Weights of a small transformer language model.
Size: 8 layers, 2 heads of 64, MLP 640 SwiGLU, vocabulary 2048.
Training: a variant of Adam for these matrices, 272M tokens, 8295 steps.
MLP neurons of a small language model. Each row is named by its layer, matrix (gate and up: input weights; down: output weights) and neuron, and shows model dimensions 32-159. Each number is 128 + 32 x the weight over its row's rms, rounded and kept within 0 to 255. Numbers have three digits each. A neuron's up and down rows have the sign that makes its largest values positive.
Before each neuron's rows, "fires on" lists the tokens most often at its 100 highest values on Wikipedia text that the model never trained on. A number after a token or word is its count.

fires on: "d" 33, "t" 9, "to" 7, " Total" 7
L4.gate615:128130171138125173139167156171166135087176113121109166157097154142158144171140189156119109083137172182107126124106084137144121130136098119152143131124159068169081132116147107127086153111134097113167143133121114138175131137163155173129097132125148136109121119116125157173187092112147164097116155142098058134085147152152127235150147213136113095117196141163140168075115181091090173085144
L4.up615:057146142127102137119109124136102144106144079137089131169086156118126188133139132174131114182125157155139149113119162176138131016112126076136125112141154049138117114142140141119127070154130122095155156109136122156110043084090115087103143079123156087077143145107147108148122141150159191124141127188163118119203133156187094138074157162112152061090161087100170126137124102152152094114181
L4.down615:108156114168172102118085116096115151068119117108138118154133109063118134095125043110136095175131144133144088116147198106145146119108117115080187173120103151118131122199101166146170152130146135082087135115139108118142170090103137102117188145040091167196107116089127148110138119145169138134166164146136141148133100107085107051156138072060139116153157072106130161152133086138132174178058

fires on: "s" 31, "in" 13, "wa" 10, "am" 9, "ke" 5
L4.gate314:099091162091147138108106111131137136232162192101200203088141098150101136134150167102153085113109178143177147122065169166105138142128111150138176163119133139090129129107146079122041176164128144123091126107126074061094136139112086137100091075068123097090177110109139108135154193139132110179125116140148099115141112106183125164133136082133111104144115127130123156166115142142146116159116
L4.up314:111097190118129087053112135163102149198136212152140158165103178119167127193143102139107143127135142108118153109137098130174178064112143079102103165178082183145140106092169149135112140158128140078172168105107159149083094097080162098097154140106144150102151153154157128114115141161122120173098168162132097133083123134080132141095163082143097135131131046143075091149123096105156097124090
L4.down314:116179137119122098090120102090114091164116105099151138139159099102140156124067093150161073105130119063083138132142088097148104131118070152187073179103153170133136114122090120128190152129085171160115157091168077134114104114170151125133087096154169166115158137096140166175130141056183084159125060143177155157141192190159091089123156127123115109162116115117181159038142189129207147127100

fires on: "w" 28, "ex" 10, "x" 8, "o" 8, "z" 8, "ook" 6
L4.gate237:121131123119134127161161203150185126175152141164142117141166150129105128129159188119155179115157217035177082122118048101091110131084121123119108166104183165158071143119123141119114135130155139083149097106156121133126174170084095144128205119165134168138137089128142123122086124160170078141118137163123183116108125162130107156115149060096095121135094134175149147093141134089110155150155
L4.up237:122149143147125107143227165117111087112114125106099099086123116151158102120107136064106162104108119147145113114068132118121123115049168169101077147093160130163149132168149131122142121185136096138163145114111111121072174173092113055175163153092067145155128101136109115117191133118158129113136124185118181045091174085158101080128183093130118132113125147109102098123199148093126107133115
L4.down237:201091075137134106159104107130136098132117191127142121108155154076116086168168193135126109155128108132139129107146149093124219150079104139070120101068115116145112099101108166123133137147090129143150127114149147130166133140107120118156128186162105194122089077075183150056148170102129196070117141090128170130155146095080165094146103107116094126136116174082127160126162168096169149156098

fires on: "ar" 23, "ed" 21, "lo" 8, "c" 7, "th" 5, "g" 5
L4.gate318:163078186114113165137152102107128137125149122103109108108182150131086156112172118044087178201150111093122085113161136140131097175094094132102161099072155083133103182105091087114126131104144160148147148128117165108067139063122136130164156155136129123127119157176145096123122132135148115082088059172196149146112134165172103144167125108090148083112146086170157079105090066137071165148112
L4.up318:139117063147103095148082114071152082135175077136152122105217138171079134078129108171131159107097133092102118148087152105079130163193118138052139170148070134148131101157102149094183113097109125127091121124155127124126132132103147139107106103171122140145092162130196162142121127097083086124093136142159165127169100152153177148175127124126116112105128049103102089139121151128141195164117
L4.down318:097090083167159045132172152111104133110151134180129103148079156107138101124158105092137059135160156137090135135160103049120146111127146119084108142143096155095133144109134118088119175167153181082134155134129154106137081120127128138083128082052136087216112110139103141149184155124201139120121177096038140092155137143103111148125118133148127137083122144145132152186086072113126138109136

fires on: "l" 21, "al" 14, "o" 10, "s" 10, "ke" 9, "ka" 7
L4.gate521:130074082173105137161151097131075104125162162095156098122090121098077101189135150163158142134167145104176110071137107149144137119119049147158184138154110057121155114070120137129101123194119192130040179081144104103080134114136182117103169116130130145091127080172170093175150094147117152081146117113169091140140089090122103159112168088131102121137152067180125073072118100110079095136065
L4.up521:098115178148150098124128092127106112148156195160083121156074139155091107174188069141147127140106157089104090173141154164077176089124146090109128138124059101092151098126147185099158179150084127197090158120135224188066123097135145137062108173090122154119133125107133118142120140122136124124124138097176162154151126131132138158089140117084160142133148069100121067123126139103140042116105
L4.down521:157190142130171086062101141161141165109103102185085143158118112122134072160106131097161089173125135094123185151100211193141076097147118114109113149108118191088193098117178125115150138128100141091119199126162129142078123143162091132107137165163075123115150127117115118119087125134136132089187158082155150118087076155104196115127111165107075084139171144152112151165154124070120136134105

fires on: "il" 17, "l" 14, "ci" 14, "or" 11, "min" 8, "la" 6
L4.gate252:081129127127131157123087120171146075169166147094123128185116160128121129131115077122161177167098149112117104132129124097097082148108105067222117167138095167068108110126111095161156146148113169083175156107109216103125169099105135106087083119103082145119177173124170128147102095133158093136119093087128093119144128129186122177121127065109096058157138074188144109090083088066135115186098
L4.up252:115105070155143132153128115081120108133192131140128138201132168177166089113113104157097079111177064133120151126151111127104152124093150106120108150165082082138138143200092102119160135133149132104126079113140087139172068152152087149131119079103136095133096170116152129109075130097118052112126123140122112107133147137103197191154112186168139125118124117120063084111146085126145135166159
L4.down252:165125137086130122121162117153147111117126121111123138168069131169129126118129116128160165081126128172106182157088148123105167090145128144106084102093126041141149142076149089091146237162155105153127151104171123080151154132104084146154108165163141105086110124172091082051185176163175108131152201175104122153107153157122115141150094154124134119151156161071063161126114108148114087194161

fires on: "w" 14, "con" 14, "y" 12, "z" 7, "ro" 7, "es" 6
L4.gate258:125142145069141085111068106072138057155180150092164029130131180147150170114117126102141164101132160078131167125169086129070187146125134120143162158238162153133082116155136115146126104129176136088120112143163152148150129126142110110103124146175097082161081098097139110108097155124166107150080122133053097168120118078095129187120138099141104109128129162164197153066111201144166122114125
L4.up258:129107165109152088157082172156179063099186119137131149121085176157137144115199026113179155146099118115084160145154153066151140106140123111157100128147080151077146195134093081173138103134141132105138104097136175157143121113054058167139181125130153177105109147158121172137122119047122078093158110128139141116108089103106131099173119127103175088151110135081127112104130100114092197095171
L4.down258:145112128111154144151101159157150092058112126093075176147108108119138091168117125135091081119118119183156195148156127048177156196125144103150093148169123146110093062108156085141152181121151196129158158091127162146133125082129179099147119108108105147061100155123138102093156110101107203087087129158144182105115132120122111144135184095101091152193135088139086159132138133129091122090111

fires on: "ly" 31, "ed" 17, " also" 12, " more" 7, " very" 6, " still" 6
L4.gate261:132010143145154171172101122155078126131132137090103080103162120124088139168138119166153126126151118117156095093117183140144094159115160076153114115107123088060128148086153153145098121135072106072089165151147175109172169116101123170134140140131152163096120093187082163125169110132144097095161129124107144101086093141149108160144124175203117135095147115209146138139122141152096069128099
L4.up261:162114171117139140162099116138119125127103140121123101109171096113118117156156167198142133180172154117200066137157102136101161115081135174155137205130113053119080170171062112127119129055145069136147127137152157128158123168097111134071081153115108080061141154130236146190105130125128144126139138133100177113063113151090118137151094134139185106147098132078186117129064129164114116108122
L4.down261:149060132188125173139083174165095114155082115147119116168143048074155079139142133141171138088160076135070080098128114218109075142149086097127127075182104121092135133097134149150124142151120082101045122090085120135131088080107097136151184131131099108112148127160112084114163130151146107108181115087107123126128152127127113112165092114202079113118174152114113135138169134143138180164121

fires on: "b" 20, "il" 15, ";" 15, "ight" 7, "on" 6, " up" 6
L4.gate184:151158167141114161132090140175108185139099154152153132166161103063083080121187132158130121191083084150148132120155079163084063155151089110180141129163172147139136184107088177145116136174171127144139130149144083168134160134096068148152147085116083150095128110118143132140086103133163088116107094206123135155077181116169072099130086137112101153136161132129112148112100115116068050138125
L4.up184:101153103115090119106146111168128116155218117120136147088154088069117087133094153173176075134132180157098058122127140131129086106211112091118148111135095116080088147255172085129116097090130142166094104128102098093146141135136073135124151115092117138141079108136113157135119137089119113134173137142164106081057138144128135137105191108082118131102147106161167099102091135104111179118130
L4.down184:165126141126143152165177107145122101175100136152164139129100067150164178093116110201045107142144147149128108125141056076137047092078095155059163104113136067124138177114109124102140108118142103112134166129143076158094179117133094142090101153087157147138137186144136171115077146120124090102114126115098132102162131124177104070123099113139159164153116109090136169101094078170166180102170

fires on: "w" 17, "er" 14, "art" 9, "ar" 6, "ed" 5, "ma" 5
L4.gate544:153140146100122213172098143153109123146127113143119117127162125155148121164142134140175134124056145223108177128090123165103092136098128128176142109094180075123118182093107123110092134132122134077109125091139131116118129140146143158118105081156109142132092138188143105137143174103077144176096080172147179098173166159121179174141136145129101164108067126123169170099074079095071139110081
L4.up544:187137138178128068152075109123143116100097132154069119148090127097139134169143063134083111173052075121172120098124151142139098162136157154126099198113168160137131106102115137103105139128085145130158230145176151203106157157109144110128104168127085090083168122110121073078098126174086120103159157100119094063131162154164143075130110123099122162117169138144137148144095070101117126124066
L4.down544:096140083170133102141126149166131071148169087091209099197178125118139119113126116184071138102103175166086073154149079147152153130073133116080150121105094129140118180116119158142141140152188093155114185132132136088107125107113167149155123174114141127120146134113123169114111095128180111163146192130070163143105132067192193150139175176167129102152191119106154108151159130166189147080197

fires on: "ing" 27, "s" 13, " against" 10, " with" 8, "S" 6
L4.gate95:098092088125081174164122142110106157171111127137133084150135106112146129128163136091153104191042096092075134110171094194054132122091099156152081109156130122080100148150121104118175130164195121114127067133171155149098116161084141121149140111135161086137117171119106117151110169112107155115163107118103129061050124171171105173140128089112152139159101129121101202118106106118087171101091
L4.up95:120129115163100164134121174149127176145082152131084183141073160093124097121100096120171085059106144131107088148150174149147114167061094097096110123090202126135152120108184130085068082099139160088162085148134075137140127051126138112110143114109101172131097151075144115116168085121068149076128176095103108117112121102116150152142138116130134141132123127144174107156119154138119181108151
L4.down95:151148083150161081103140112147141182120107097070154059148158085065074093087154126179111134195166136178106164153095125144170111142146102137127078135083162051093133114163147154093104120077190131139151182125128165164149118189133135166066118138123103136080161122150123138137173093131069160141123152096142107116100079111148103080151117084130119128141135143106208093131128124129092099072095

fires on: "in" 14, "il" 12, "l" 12, "ne" 9, "ver" 9, "de" 7
L4.gate120:125151155143123168129163101090145125077140162122101120080119122048160170198160127091220166081106135145159132123118123182130111134153153108148099097122168099179125176139148137097133132143115106167214177103125067129077151135144091104082096095108092146093176103145146136156147106090180092074188117127070078126141132117153140162122157160098138132110117113190149111089150099151107118176092
L4.up120:127170164151123184151129155177133165084134162165121147081086132114100161133117134149073104097116129136090063064089184159167105130134098131169139091115123126134107130163136129113144146067120153128149142169090096171089177124098188095121089118134170144158135152100182144166071128125099125147132125121131127187083078076099157126129110143136134094100184139123153155079123117112105208150156
L4.down120:163107101122086120175083108141106108118097101118165141097177132106088151134087121054138123120200161175145113164139164165111142163170144159167132064139141137138107122119101127180111084147131089131125104131121078151135182137099121134103106167113127168127087115138121157059141151119121151136195128162163138105160121092100149168044135139146135198115175107092136105112113147174159113111171

fires on: "s" 25, "us" 22, "iv" 5, "l" 5, "ot" 5, "S" 4
L4.gate301:126131169093132138113133146163145120115151180126168143160170063169084086129155131150129138143106152077127162132157122113120125139074079132109110172106153069115125144142163120131126137156114116090150081086152141163111148150130118079168109105154130121107134174151137126155133134082178109149139085153100066099101062088210143096171115114082117132109109135143110090161178116056112126134161
L4.up301:119102122146131150142091160143133183131109163103099097137085155070110152120131112142146103169117138095170095106155133153103067087128149053118124154134112132145138108062098144164156120133136158115199132122165172124078122077046145110189107174146125137135099181123157162067073136125127104138137142135175085119108153165157119077088089103099131145125116116158161060171123092135100189152158
L4.down301:107147058116161102174114155177164130146066144098206132163088127155162128144120130128171166103145094109136156171151139157137154107112064143153097102073105081125171110123128166131075165146126147152161132067096094109123095140121131125185040116157134199139157101138151145109136161139146068109170111106102100154138089131142133120112114135110111130140179146083196110058113168159041082105152

fires on: "er" 28, "ar" 21, "il" 21, "it" 7, "am" 4
L4.gate124:100118152138173193172140177180121173154092107096136123103121137150120128144125100094131116140083123161142140120093111140102158077135163180122093100160170101139164109102103099141103079084128155164057148151087113129189195137125187087158070041138130084121174132155131107102183106108114145105082136168059127107156092102127148121131147146161091130125127151137126147086106113069117110160087
L4.up124:040210143158197052121104124092068173198108165142053121111143099168125151135147118138099129123129137141153111147073145164148200157134165124109084127126163126127109133109148114140113137119100126098108165105157126144088093174113135092179156135171108090148107071165146103089129120126090133076193124139158173117106179086128119084098106140105099097135112112139155198114116142113111149112106
L4.down124:136147146169073162066116150154085137194075184117195131149140172093156155164112091147190131150108183133091161110118115115114144139085139117134147111107172195154140144127080097125093127106193075079061089106189149150114111120101125129094095140086163149109114120090154177110151107158120161132132166205126161096127115067161117115118165083143193123139162154093116102151146145094168099072128

fires on: "er" 12, "n" 10, "en" 9, "l" 9, "la" 8, "ed" 8
L4.gate185:118093110153145106149157123071069142110152123131131117162094106045127134114188156158142203105144150120215112121137111141128086112097190155099134166097162139121116155110122109048137103132158107127164191116141140161062162152162118123159100075130125096106095167114147134151146116092118162116178133089113120107172123133124166168056130129187160132159122095131114174130152093140142126159125
L4.up185:104132132132080120104115099133054069109085086183106132095130156089104063155172120165097168125162119083171086111112149122143101163104139152143148147182160162120105116201111182154112123086103158157131162125124146137204162130159141108202107114135151091116174140119142105139079147154128085132115122086131153118092127127136178104144117092135184120193082155134156140137093097170195144093131
L4.down185:113081124180095142137115109139126094129133109161105133117088123178174130133131115123176128092085135164120153134126115216143139115140162103122114186169097182049104167133092120148145163100122163142068157118144133136112076085168231154107159178115116113116129149118106120067118108140136088153183121111098071167107125101136132145173213126183210142154167165174141162109149123117132120125113

fires on: " |" 31, "t" 24, "d" 11, "et" 8, "s" 6
L4.gate90:125144152108178147157118124162146162118175150178108055152129146071148075126168145192113121146151154137135075153125123115089125079131146097147088136107187092141111136113124141149145099106159115124174101210162141130124075155070157107075102101135197107102182089138089136115101080122105113148169103117072111135201165201167113147121144130133080177173160101128135188116133149152115107089154
L4.up90:117151152116111149155159150162092094113179158110090185175098121161186141208093090164186132137094154142120148102142152134137169069147107094169164130071150109112115079073091117143120127132123087151161117135076099117116100101087112177101134078095142113148071097077109181112126128120095132167139146115151082110159105177113089173172119049086125157153074079162146138169114074097151092125143
L4.down90:151165123134143118145122115118129148116152077152120119178154135009127091132130061142112103170134117155089118120124108099133088181159067090083121073096157111125075117094159138119130136128186157165109160159170158066192111113139105122125188107048149141135158127157121078144151102119116144182134107114063072145114172136190080116116136111131158142165192124086157123146145164152159104104150

fires on: "ction" 18, "ar" 12, "der" 10, "ed" 10, "ran" 6
L4.gate564:131105157130155162128159126146113153178154104090115117079129133120160168123103084103138138125139151079140106107098126133152042103034123111081175071103115073118141170087127162185135149148106081081090178151116119112143178087174158102138116150108102116131158156143097107112103105136157098148128192137094205115082093106167157129147142131128149077056121067093134091118202129126086073174141
L4.up564:113065088077190130111064107176139126079134118124115062120107072108147109153145141171128135098132165163086189117088113140076119138131110154081131091075098132128114107170125185090077095064147116156159124142124150050115143203148133165055119133156128079110168149107127126186059133096080125160113149094120093097162127122149159123141140095149109106114085098135107157132071163120092094165143
L4.down564:121098150115184113109105163151150166080141132107152095124159140092071056158087161119119145102140128125030163137110101095174147101144140131112109081058138152101124126066148175108079152142132117114165166092122151118101112134132205101161148117095091131174106188116138100103151157069149111108120112102123114134153130157162126130148150109202114141132161135163153144100166098116072096018118

fires on: "ent" 18, "." 16, "ur" 7, "van" 6, "5" 6
L4.gate80:094140166174113103134139127152101142112086116117073065171192123210130125139131089102117145090078113134157160121091152079157111135106097134195191081123163141129134109203140090139088093143177171082138126137067138116125138094106167132111114124140065174143097141168102166156168137115127141138081166105089109160074172079100142137151126127103112123165119115137152135068106140122145095138165
L4.up80:095067133173125169091131123120154111127128163121190088124205109144147166093158152157115092150096129162147130057072157087131100164183120102123160161091187124125119167145141136110110123119177127168148111140092133095171111062178153141127194056152117081161146132100157158146133158062139164132159156167121126115139165142130150181096154106128171073136143108141161185109129102102138170195098
L4.down80:127112181104160166130132069122128066140146019118169115129075103150121149148148061070154109146129131115086153152089097102136118103133173171162142150106161104126126091107115096152101137114171102148145153148135138168135134150105153117123164126085089130085141182132128053125082106130135109139184127095128126098121116107122139111075116127063044113195150192151164128141177201185166160128196

fires on: "k" 22, "ha" 16, "B" 13, "ar" 10, "ed" 5, "w" 5
L4.gate471:148075181109144157114077101159104152173159127086164104140112100166126135141165146099126115090106079125165071128151119210129187201145102057144134120150117123138162110064174097068074121151191132163163135150174104142164099192127137178140117126127150157159127146096159143168128132154079116129108115109168140131075135106169113152123096147142063164137065148116187128141086105144126133127159
L4.up471:159127180145192091091084110115155130183123151153173086091150116187163143125119138145120190115175145122145120173108082118186199125099113102093159121117084140076140227105151153103114112188165051148107145121123092127152114185113118131102164183087118185160105110101154116152138095208123107147156078151152061144114095077113099174142112122177172132113130148107069131137124155136143114117164
L4.down471:100164073185078105163126123177148104153175157098118174091133148132060097099116146116137138147170124124115150160104142127167093108086160159100143189125117147160116084100158157147129124048140136112109116105113156160128083078117156133135150135120154173117164131086056139126096122168161113173110083114107117133113131126077114113112157145116109105141133083119136160060182111099134139195083

fires on: " released" 17, " built" 17, " used" 11, "d" 7, " engine" 7, " published" 6
L4.gate509:200103114079138161118143081130098161178099122115110072184168105148152128099156178164173104113110098127134131160149096162105133049150132153104184150154090106093104154134124154133148123130150103177158123180181096134074149224151127124160112121110159171138115149177136145188143166106112122181118209180093098094069134111133168121130140159109134104121185127105076096177180119122157108154163
L4.up509:154098161109113138108135117160053066132067148090029120137174157117118124078159087152080100089155118160126137139080149127136110106090166168114166136147075088124071177136184159114147115146150130112127129108131119062102090119206113132173153106096172130077151086128108119142096094160103153078114152126119144110093106115064100089125115112136141068140198097153151147112152161071131154148127
L4.down509:131151110118195088161099080172111104119109094133133176113156090111103116127105140183147168126113104231135129138120176148129134188148071107086088136209118148143120146101135099122129129163108123124110163121122154131053137143146179178083114085164094119095105165109152140127172181126125163112067124108114151136116114082089151127167146101169151139206114153092106142080153126099140104052145

fires on: "s" 19, "ne" 17, "et" 12, "air" 8, "y" 8, "ry" 6
L4.gate351:110111158181134141174148164154086077137130153124161023104123096136087109092210168106100104126104134078134183152158110136100120098097134180166157226108145112124103080144118071093120116123172128121164168150111111147100185114141121078148118147117108067143120143106133141110178106061125115127090109114146112128143138081160129126142119165068145085098152124202105145084120102106154106123088
L4.up351:098156157144180160138091164071171148193134156079131084131093179090110197127158089096180137106120158155160144133114097086146116066105129121099110098086153137124095146099138078117114124081159084113130104118119105166206118142077079125140120114132147108190128094098131130067101106103151134146114092079092052132154228123136143124106071127167204159151125126115116123122145141111100109125123
L4.down351:132163145111157120095104110165189149192093108128095131124141101163135110117159192158099142091091091134178099117148189120138189090127074116183138125106106137070134126141085138152109134125117146187182158136124122081145170197141128151123229168134151095132081114088162189130096137129147068095180077097101062172122185151146136081149169163119118152165124154116108132080109145161136161107140

fires on: "d" 15, "ed" 14, "al" 13, "es" 8, "t" 8, "n" 7
L4.gate485:135144133133140140104123176108122141136210120101161122166143104163108163082080093110116147116118156136153171080097159136148131130141118171121128108097132155135107153155067144157142154084134147111175108165102080081156132098111116096152083163078169108120102097081132196141163086118053052142136167175143131116114140155176110169052101117146059152127112120176106080085108143130149126130144
L4.up485:094147086148123140101113126105098185154111106135123157116146122136105072110090058120095088144137152210110085172171188146128116143174090088157096173079127106142127139188175145127104149140094071120132165136163169085160104101139122112111100090110154132111122199087099117090154102153051159053110151122160136087152108121111149137112144126162114155164145166137097122105121107196128094099075
L4.down485:173140097121145146149099153137130119158078143219145118135132100165205143149130155162128130144151113163112146138136086161135194128146122149139131115131125184085163119106094133081112160151142063168162121147106116127166128097124158131156172125124153191149083172090155141116101089186149096068145104154120109111140159120158110134144166142103161104064152114122199153165120182157191075153104

fires on: "s" 30, " a" 19, " not" 8, " will" 6, "d" 5
L4.gate179:109080176163164074136144141164089123172163104123153082077144131138120111121158186159122117109133176186162083154142028117043150134105090118116141140118106120107106156101131108111036123154103160078123115127158147126157118128197127127160135122150127148153099119140141124131087110157164120149155128161118119123123122156101087090151125127152102067152089146167098166137111168093023112135158
L4.up179:160131046137030111098046101137128111097162119122135112116134123163097115142127118154096146101174165065135118135124186142056112132126159074220173149155107130149118129117100111156137150102101152080134147106129113119180104122160100094163156112126123109112114105047111116066135126077093145111110067160143091115114109153120115067108142117109133149126171124152084132135082115211174172084104
L4.down179:139162114171124133108132119123164152189113139211147110079103117129053084111135126168152125113138160153126116077104186137133142139130102119110132162109116125104113158154135097146138140094078113153167108138158170085166205115130126081149181132208104133169143148062152112171106195147105093185112101204093054136106125119178107079107113168163139169096144110117115065191121103214106132107125

fires on: " ex" 31, "ur" 29, "ic" 21, "-" 8
L4.gate503:113129105102076151132109152162159149107083160156171118158191128151127080106151150054122119118114089116121079130051169079169113118142115157162148121148164079083128117184116093114107141143140123089113168207090148113149109090154149081139156125169139200124230144109113097136135096142174130080071155160114155097087120149100156139064099147177172163130139134191127125101095159148108130154157
L4.up503:186077160111127140146165108189086178150155117170122140147131140140131094158170163121184091142105201140080136133155144170169111160155129092160107152166101107078165103119150123144089157103141073119196131105112143160085147107067170119062084146059147166158138150120159160223133106165162186136117170181105155174150136132105140108157139142130079124179147128104062126164104170157135113131127
L4.down503:171097100135125098136169146119112136049098162125132190190105124104104064091110161104146144145151101114123164140131180172154140119094099188132107145119103118159139181117161053130106094104107084092133109161159129129117250082090158104118149124149145152121153128160105119094150135146136095073087092140082113141101100126075143152092091122117115140126089161067106150156130150175133083075132

fires on: "el" 26, "n" 8, "d" 7, "ed" 5, "ar" 5, "s" 4
L4.gate97:157114144130141134179147158131160172188191133138123075108130109145078143130190162132137123142047164113111092122163077138100150079118104085155132187079139110100099106085109137139116159141091129175097114128065109084129156178141134106104137086188071152115125071091160145085126106124101107139131149147118096108133137144154116154171153118081082123170084092127193169143129035103122101168148
L4.up97:138110103150172128153056102138148161108117143122098101167095163144138158113166138195109138157124146105157098154170131091106151135098129070090121204139134110092086144137070151079131130151165149146141115112166196096124126114083114087165189092170139177158155079128196087123040097145127096102080160113160156145089127100139117107085182118077116106092194098112158107115160121127173184101169
L4.down97:166118142223166123141075120076133130136101159098153155136144134098148157101119168117136170080121129118105090138162127132135150061107141109103220113088119172187071151127129146108125155072094135150118130082139206138162099078121094128123170130155070101128175134119145063153136064143135104150080114124121144124109143145104121099113158131148124123144157132114097086095157122165103155172180

fires on: "\n" 19, "ci" 17, "born" 15, "rom" 12, ")" 9, "or" 9
L4.gate529:146166155156130148098120167175104083140146089098103133149176068095075137129089083104104137191093179122121130130130148122098136146125125117158162158146146142091073211107152154143154140102121157143031155139149143122110102137122134129153102102122119154133145184118138076101109164220137119187062109101117125118151133136157096076156086126120070150178153074123161190082117124069108115098146
L4.up529:109116110101183099077092100161156146111113186124072085131106165190083126119131085161097173166165111111122134083146164145115116098075123092216160058092160106156086094133127071146209129177106138129112106162137116082118111124077127176047092161073138131095116200084139147129052070143120116095126082147096110165090156129110105104120119173103140149126142082158138127114115113158123114121140
L4.down529:135144120125155078097161152167193151165140128062170090102128113149124114123075129130152170107147129131153123170053122149085154105077107075064131119091132153144111197147136138125156113185200142122139125112160145110116055141104153131090110136125116134155137174126076132153099162131169140087083113108190126153133151126156112083096115100056172143129110120157115101131113124173079145075140

fires on: "and" 19, "e" 13, "n" 11, "b" 9, "il" 8
L4.gate176:144061135209088088185160153134109153151170144141106129163127098104075150116114155142144111163053147092139095156113088113077118214138098119107110136154134134108153150210097158143091082115145167108128130090160155143155138153123133126172095128110163141093142188148142139132105110154135099191114139119144102090104186172153099153148145095137048122125139156141116139115123131087069118092126
L4.up176:046117141150121140167132087110097143117113177173166097143161088133130109123121189117091133082165115075110143116090132164117129146152168177088104141123125122110155102157152148093093096097108147083123158116090115128108118155124171140080137142112121119121108097189105129110178106164116164144129142112150118112187119107201066145160168150097162119167098077121113070124114117137111170131052
L4.down176:176106143160109138102171121096138086150130115126162149124162125129125143115072137094132058126139116177116150138104124036202135136094132174125100197117087130148152145129113150139118100135116127089096067198133096174099091116093104123170149149157128119156108132099117153042152133129109107132138173126102155101117150111126139074123228180092158190149122173114123133119126175125147133123140

fires on: "it" 18, " of" 16, ":" 10, "N" 8, "ur" 5, "-" 5
L4.gate5:109130126115154135122194128195167090129189095073104141153130079115105113113167113145154146083122139135149119075106152123170161068116118153162099123129143099162096129096104100086144174160135145067116109091120085145139100076129129155108123132134157136120179174146160165143141100074160090118137083128174108094188101079122158124174083085154081159211092119110100115142120126088185152197103
L4.up5:142126146105181166065143107130159073108191134124117066083151127121102106127098138161169134143167102105130138070212136153159158099132131165135165191142104104154066186101076175145100187148173185127154121165126129070154111144072124111068125071148122132168171113124143130114081171108101147094119118089117117078119048147135064098132147097161121169103100143099072145140139123085156102173130
L4.down5:189131118102159139142134163135136137094130143143121142136113214090121094096159137086130171141153135151121128123082126149141109161135093068092152124139145140104143094128050134078149135106177171124111140158153100116084159114108136092143128176122122093106083181104082093090139133133149174156123140086123159144067146165117119182143113151143118124102185090177116153255091105151134104114121

fires on: " ex" 34, "ur" 22, "at" 12, "ea" 5, "it" 4, " set" 4
L4.gate408:142141083084130191131121110141139139058084103147173158110132140108168161200139093118152147156121109149121045117066120170158184143122137162116162185098109037110076156197149110174122099160132137112133191121115178072107118129115166097168107044126166174116158177133155113196191141130116123139119137114080133084110143151087055150179141174095160163104169145143122125119108160129140137149056
L4.up408:143146117142093079116177106124098179168164184095108170109109097134107102110130099130176144079170150116110190055086125099120069119156117148190164144100062137165140178159051077118156152114108088121069153155125149116077135114111123089119056110187134116144160169129120147101155120190159140162116104167131125172131134157119172125125083119116126107153128146149111180172178213098061093141138
L4.down408:140131145139136142129162109179110113120138070143149161190162125089097162163138107098214055161127183125148160147091126155182101123136204197083153163140149143139128129073093119149152105176169168119100165083131191089132156176105151091096104127120143146094126107050097133158155215164141155131172107138141115113135136155121128217127130112124132142165071131138136091119074071136121167137114

fires on: "y" 20, "s" 11, "c" 9, "iv" 9, "n" 7, "mmer" 6
L4.gate416:119094160167216158090166164120120140082099199111143091134139111121152127118201141123084143131095115108098066127117080077106078058104123148183140082086179105174197116128121126125085145125173101079168181136107150182092176150109162144091161152095123134100211111066133139106128121080102122072142158139109074132115093123139111166105130106101136144169187134178147111099110091148122155160117
L4.up416:138086169132115116107074129159140168115143200144144158181150131133106170131143063150125099163111165098145105168141119152134131125148060057188110105159089102144143161123135046204137087115090105097189121087069132110156121151146099138097085148104117191099153147161138132218108165122103165070126124099100126186115131188106128125102146065168132115150095083095217120156119143131085170145099
L4.down416:077181125114161057149135079152185151095094169118126097149109153128081113077142080167152129140099153103114048203118145126132089061123135142148121105149135091151203121119146151147126134162133124099117177137117109144100163150192172124136117114120189072127099131101080143110192170135117103111040132129173141127115132142065089101089155114077123155089168144086125145120115147144147102084178

fires on: "re" 21, "ro" 19, "ed" 12, "qui" 10, "co" 6, "d" 6
L4.gate387:206196113138084143110123133170105151155154134118098113115097088126102125097098093136168167149081162161183063146132138150169153122123104132196136104145185142127107127150168124154099144116185134126134196052113127113115134059109161146147125133106100148176123118089118187121075130161115096095137117144139117128121114125143087194088136101141175157174182132127148103086126127101126160112167
L4.up387:116136166146114117126126145088153135127168140132121103135143141102102147125115118102108128126122115061094099149127069145074145157116092089080146126147163171120117194124131101105103078128173092128178180147148107190123114139125121141115167084121130130187080113134185111211074173124057065071074110119131138125156135144136136139131133085190099107139108149133110117157116099149126073113124
L4.down387:146101112173170120107179110177112137188149143161210112090132122100119156109136102126189105154136112130101133171090134113109145078142106138122137123125137108155143091076065139164153116124127082176120111139142111077176171122097088172103142160063198112135115117137109149129082191139101092111164099178136156169134182098190129187139183183160161150142124127144132157083097141190137158135195

fires on: "al" 12, "at" 11, "it" 10, ":" 10, "ar" 9, "et" 8
L4.gate545:099119155164155097106169169134172172053135129139153124089166148140124101137147068200103145121145147132152162120121102126146117155087082151178126127104079050084112133126117119151066126127143186140107125131137234042167084104083146086117110097125139105116142173152137134130173150118116119169116119134163179117194112108138174158123151130150120104143096127119180151159109073082079078173131
L4.up545:169088132055150158099138149092106052173205150101119110146157083139096103157089151076091157125174105174158133131119121136149173204079184160164128094127138131159171075075150195134125170076128129122056092122168135136106124149158120084087131151169100070146115115141104133109147116167144105146131080048164157141151135097153098117107128151168156149128118089160087200130136170116128090115145
L4.down545:095115098081137080129152102106102165142127131108084094129138114142088117137151098111084127165121101132100070083071115138175127071151092117135075173150208162180198109121111103103170149124174083125056185187065074056151179122113106122199155210158184098165113132105109124116114075131155097084171116096174152126115095168103154137145070128118165138094149117134115109172062100153154144131133